config = dict(
    n_head=4,
    d_mlp=2048,
    norm='layernorm',
    parallel_block=False,
    beta1=0.9,
    lr_head=0.0106,
    grad_clip=0.5,
    schedule='wsd',
    decay_shape='linear',
    seq_len=512,
)
MLP neurons of a small language model. Each row is named by its layer, matrix (up: input weights) and neuron, and shows model dimensions 288-383. Each number is 128 + 32 x the weight over its row's rms, rounded and kept within 0 to 255. Numbers have three digits each.
After each neuron's rows, "fires on" lists the tokens most often at its 100 highest values on Wikipedia text that the model never trained on.

L5.up1907:126159118068104098144145157149085154071085104104128186072136119128125085132072169085128137126149155131148109097095174103125123164160170124130132192104074174143176135112126071119080136080153125145082160136180146131179138134129119106173122149115105096192108082101116128120111124120128142164
fires on: "-", " of", ".", "–", " the"

L3.up43:147139108124115120094126111118145083139128124134103198164102210185096153071168132168142135157079107095112159165154146228130107104139105120125161076142131167093152122166151116162133145136119136121178123085084123100055133104079164116128116171121159160127166121129140146137170139177159191140
fires on: ",", ":", "s", "k", "d"

L3.up861:185116152127174103113182158116077124121153111092132158125101162096164063082145156170115170110168132102129100148136157127063148222120200177139131121139092141103137133164113102148122156132176124144095122163140062150118142117079156097175198120044115110109158134089067156222158145168161188145
fires on: "\n\n", " |", "=", " (", "s"

L5.up23:068112160105096122095171139108136144126077032107122153085142172123058136184131130119105182168180158122165100153131158041145163143116129100148112202098122157123164164127095116155175104099118095144181110155084098161104128192162078110137150129102067142162125143118143090150143174154173138089
fires on: " of", ".", "t", "ve", "an"

L5.up642:168110113146103121137120103173162134058175106091082156092076170065140154170130158157119096137156107158106069102068167158129141146064121153136105143124119096093132136135127123128183091129194131178113122193137097131093129175138164106099164112142202142071132151108106167123184110127115128095
fires on: " |", "|", "rs", "os"

L3.up1607:135142154067133127164131121159173126131080121162112153095110089113100137096123117113145139139136167121095113171190149120084105120117128131063126163141147204128125139144088089127159194145152099118144095194162138090134143143174173090171126132107150132105134129162129176168093166105117052145
fires on: "-", " them", " Team", ":"

L5.up397:104115177104046114143129116119092099121168160098110138072152120156127162102144111096112114133156126102152100143123122092080125136141173150130185175139148100140156060122138158161159138059169151185094091144119114146105114169149141117142114094102147099085123138119146072155101139107135141214
fires on: "D", "'", "t", "s", " or", "er"

L5.up1604:144071125172093164167163124177112104112089139109128128132140087148038165112146132182174167143118143095066176088151147090149072106154134115118039168097150164113140152147135104173182116097098187134115116130180071154044088110097151079169165107073104160123137108126138092169115101084114125157
fires on: "-", " g", " him", "'", " his", "sp"

L5.up1760:116122131144098151119131136098181091108097119121107119080165159100127108138091118153101134115084109171149089063163192145101072190101092100130180109125107129099075188159108094105115129132111110134173138100143148085129104146138156103161162123116173175149123143104092127127129137088115139150
fires on: "p", " of", "-", "/"

L5.up1418:127154147058112105087148138186150100101070192132106083121073070122034109105132129206097194108218155116201072120152113135155129110089133116125107166128131070153080150089092124109105140110097129121173110143121096139155086153190099107150043117156123116101152128126123101145126144147144139147
fires on: ".", "-", "s", " and", "d", ";"

L5.up717:158103124101116154117144131152060135120119060082102208154091114047149058126175101093096161148123066104145168083132157128116128188128131158164158088091084087108137084161121112157157159104168102117117101136105120154117077117123082162147056124171137095205130167113132158192117105129146154141
fires on: ",", "-"

L5.up1668:171159090132085121073152155122151164139158144141120176127120118062130122092104100132081125074148147101082112129146202130077125182134140162164129096098074031125120127148138127174093175108131119154125145191152055158121098093048093187112118162164132124114143177092132184169139128145142132096
fires on: "=", "\\", ".", "\n", " |", "|"

L5.up976:180166158081170100157225122121153112159075052136128147131100112078107112085163119109118124089159106114116099187160192142136157118133132147113092153101111091097177164149166088120121134107100115138115105163151156098185163110154090122132173089142104097118164093124112128136140174088113201076
fires on: " of", " million", "s"

L3.up661:119099152106210128167164093119082080120189153135119160120119138069108132129110087181097134160205095100130141102179146080146135128112136129107135141083079119113156142158179154133160163111091163157055091135096116084111143134157132163090229104116175104098128159119135130130138128107130176084
fires on: " |", ")", "|", " Japan"

L5.up1623:177159112166041138119149121127136068117074136114157152127165101106072091141123099143127152153132128063145137079150128167148138137139153136107086161104107143080177132127184091160150125142119136190138071137090047150180105121100148094135163143122155122192149187097102136153159145119150161241
fires on: " |", " to", ")", " the", "|", "."

L5.up1733:190105141110115144152119174118163119171173109107113170125132140117073071085158002092122174153104118157174125132090110142095154132119149105157171162115119119131179120175099094090124111149129111128117143133105129160147190133089163090100161095074201129170143125188197161149129129141168174133
fires on: " |", ",", "s", " in", " as", "|"

L5.up369:123168143025111123116100138172119113039103119054078164062127087113091150096096129093123213139165143138135139089117162084160117137104137166113220137123091159158138125084075139100115161114099113148105134110129153137120136097100102086165140105110154159102161107088107118156086105152092155153
fires on: "-", " of", "th", ".", "st"

L5.up283:154120101111097103114147112187123110119185162060065142099043172057057147072136096177104139136086116129127113101134111121147154078111142165110113115112151120100174191154117131158126095143146076116142093112102117145193119133154177101109194094056175129123121198183147087133115083126145174102
fires on: " of", " |", "s", "d", " and", "|"

L3.up95:129125092144123168112181138120108113139141073103127145083097132106140138086087111159093150187162123107154130101186213102123145204135176169160088120114090131144142172124096130168099146118151152231115075188105070136135148115121137080201118126077096105158168176030102135180132115137114202186
fires on: " |", "|", " 0", " 7"

L3.up1485:149129107110129169183142153098075066111159118143118149096099133098099081106137128172102158136156080091148138114149133122154158146093214132101131077152117129109168104168122139174144097105134196204166074181124068144152118177148132085207146159045115051130133123081116139157082121158108180156
fires on: " |", " (", "\n\n", " =", " by"

L3.up1259:165137160103095111176146151183181122190131118093173168093131131158130135127061140122105162175144127092142121060125155112134114111136143123165171148159100165122117128143133049130118143091090156131101114114109145113174158126123098144153132129103144135155070123050163109104037123126077136114
fires on: ".", "–", "-", "ing", "ning"

L5.up1798:135119108099116147131146127087127114086173123107204188095109110122151121114138105120150138218108136139173111129121148107033132198148125097128174177124107120129145125124162117182097172106137114143119123086095097126071098148140112152149066107165114073139112149052070141204211175125123149098
fires on: " (", "rom", "wa"

L5.up1329:149164205153095081083178112109137096135104128128107110082110158087144128133169130112059122108076026145160067054150156137182082106142078189159122102110070101107110127148087103066117119111148143126117154132119101095130153117142158085136107107127172157125123130132189132146171109114174128165
fires on: "'", "a", "e", "–", "t", "/"

L5.up133:128087098077097141114108117075102106093075087150145121087105116128080155133143135093120159133141062084157170123116177122146102152132108139121124117062147101105142161118136187104168130153113178123185144138150095103174182162169157102133120101095105083190128158119145135139149171156138136121
fires on: ".", " |", " year", "th", "of", " of"

L3.up1662:127119138172113132177159137143089096120090116141090150159162137118087142170158151142167161129161103129074134124189068162122123041145151094165079119159110127116130178188167106135130154129125120139112089099174099069145079104210121152126149155143121111140184089095130100231113132154152121137
fires on: ":", " \"", "-", "|", "7", " —"

L3.up1726:168129120104169066104160103112120055143126159188168133058135136192120078172187145138070134095097160103108141098130161176084133114109122057128095081134118166147107142082111112127112110146121110125154128184061110114137069146100151082116125124168133065070169151071163141146170181162124187194
fires on: "s", " When", "When", " a", " number", "use"

L3.up973:164121103092132167092181113126103148125147150081095155165117091121184104126113134085118097121167160092105131144134098097095095198193132113154099143112096080101126136121081104220058083135180098137119130172124116168107103100194161137119110171131161092139142153115111094105131164147132163117
fires on: " \"", "|", " 2021", "ED", "=", ":"

L3.up1296:109126083117137101163096109080153166112124097107135180099100142128132060090081064068117155080093123111147118079181126104149118151165116039113105103116083098146140121184164076111119107059161149127130112184100133139075113138102157091201175160094104123151124150112179160120148103185098171120
fires on: ".", "\"", "|", "y", " the"

L3.up109:131126165157121089118102121103117197217099163118139130104139071134114141156123102137170119126137096108097123191147099137052119116194118122186101148107162106124132181145132149119166123145107138158134101139143172124156136108140067131160116104114137156064145149122147122173109171150092127105
fires on: "-", " —", "–", " Stat", " has"

L3.up1054:167114128117135165140102078096104108144138167118095149164082097114081083115169065165157097166150128129158148120171147129118114116091173122119121085124107132075170122159131118162143095176121105129123077132077085142151102165107114127142181122097120091097165132058115124179136099112087171180
fires on: " =", " |", "\n\n", " of", ","

L5.up570:155148181171156101135139122110155167161103097127067106139120115076124138088135163100076125138099079132136091141130108192182090154129173057163100183181084135112090186181122102165102090143085117130113136097212112109113106157142163048210139105117171134143192070131120136108166149126121139175
fires on: " of", ",", "t", " or", "/", "r"

L5.up1002:132111096139188126116114155132125152128222115155091116096082145118091145092138183141086146124120082121142186115126151127131153093155174193149115159135117078060122147097135127104080152167096121141135140179166114125107130125071106140127164148074113153131135151172129138229113105161130191082
fires on: " |", "|", "."

L3.up634:171132124133143161135180140119120132120176158184170122168189059132088123088156145127137127125171151109161234122145164100110236139154130130135124182101112154102158105137122146121101158096074131137189142159097089081081177099077142121098104144118121108110112123198093153087177167130126211063
fires on: "|", " |", " 2", " $"

L5.up1697:167163139109136116144143188103138100096127136117124120120083082132069077075120135146107133114100120101123124142136174115131105172146177136111122072134119110088119112151107124129121104092110125153140129147161073183098140141062119136125136123111113113162177135075120179202116163146152117102
fires on: " one", " by", " Championships", " of", "%", "\n\n"

L5.up845:132127160114090189135141113160127112040198156143097083213141125104088077116109137163201134130108101128114104083105134059162212129091094114059129100138090048083147166101064124124166121124106093133140110136116134137125165160126149134109133168118142087052125099153108176140208138130146160114
fires on: ",", ".", " |", "|", "ho"

L5.up809:079153144091091112112123080108136071132129126131118112116137121140108150178168117141140147125162174126111132164207131121200113127107160095141157168139140196098170143157153143139255084123100099111186130179134105176096129117089147128155142125104107166117092088117184131142096105112087134132
fires on: " and", ",", " most", "era"

L5.up924:127143141094201129110142126127162078109078140160102179134082087082118171118180125152164173098132109083148126137196172170176132127124174074171113164132118129112136139202125112111121100100133151106121147168133164134089079137116110113149123136143094094108161090131141120149084134120157173106
fires on: "s", "y"

L5.up124:114189104059181076180084141106077125130118119131136130119120098119091127147145170127118193140153166102145150111153099163065095088087155129133104124121103120119106164162106114106081112115099110120170140163118146152120105120196132188111163097142141052118192141170095174148090222174139092105
fires on: " and", ";"

L5.up626:045138166177066094148134111121148074153176100111082128164099076151067080131171146091067152122078139123143147102120129164173131177154106096125125086121113099127143143093161117124141093127088134149131125170123152127108170137045168108159212132159134132180159150140089117068144116114128156167
fires on: "ry", " by", "al", " the", ".", "red"

L5.up52:131091131123122158116187139147116134159115100139099163093146142142102141142147146175075118138048148097133085108154144165124120157143071129123149095071132068135131141112143062099056151148103049137083137112106110105125117173105085110121122160140174084155120183088141105173134105142162139149
fires on: ")", " a", "s", ".", "}", " an"

L5.up1011:035139121106108090107123091172103153091219113145098103133161103109097140135139147125133142126091130096119194128177158128133152112148152144118120129163142134101120221170108134164209119135090133113124120115156153147125096148095093127148099111136065115157123121159172190131085100141107126095
fires on: " and", "-", "ic", ","

L3.up665:090089182122122168182177170102067049134169147124152156124167183048123115077080127127104130135180119095118127124137121083107100141096128149074150058102102094070136120166156134152116151153133146167052142174161118059149132142154087152139205125129166118134110149088117161127160099122151211140
fires on: " |", "|"

L3.up1117:126187078148142108126176142113091060149088098151129178147109148134095126134162110074090175105133114120152160084189103132141164113071093100132191132128088120151089141149133088098134155179105095175141125196138165054154128138138136138145102187155174078137155128141145199134112151092105090104
fires on: ";", " Squadron", " Division", " Iraq", " the", " 18"

L3.up682:140128091166106167120143121178154114131132125147123129120100100119096127114130110196138151123103117127107132133167115160159167109126087071211157175146067175078169228078106127184147148168153135091181112110145107151158134092148144138141086138106149074062130173185075176081192130105142213121
fires on: ",", "|", "\"", " |", ";"

L3.up142:120083174137135144172172121082062078137151173109102145144177141034097094158088128135097126137174119110105171116158112093140121135110142151115113151153117091086160157116100126163134142143132112132125135114123104100169141164165093163166147136048177073138097145077115157105165160075129127108
fires on: " |", "|", "-", "–"

L3.up1903:145105116103122130129146072150128150119199166153094115172150189168107183108145106146088186143143108118177065123114107132175169110130153189112156057094155070131118156104115074164135122101094124168076067144146145154132117084096142128129123148104167177139124115088135145103025134130111192131
fires on: ":", " of", " We", " The", "="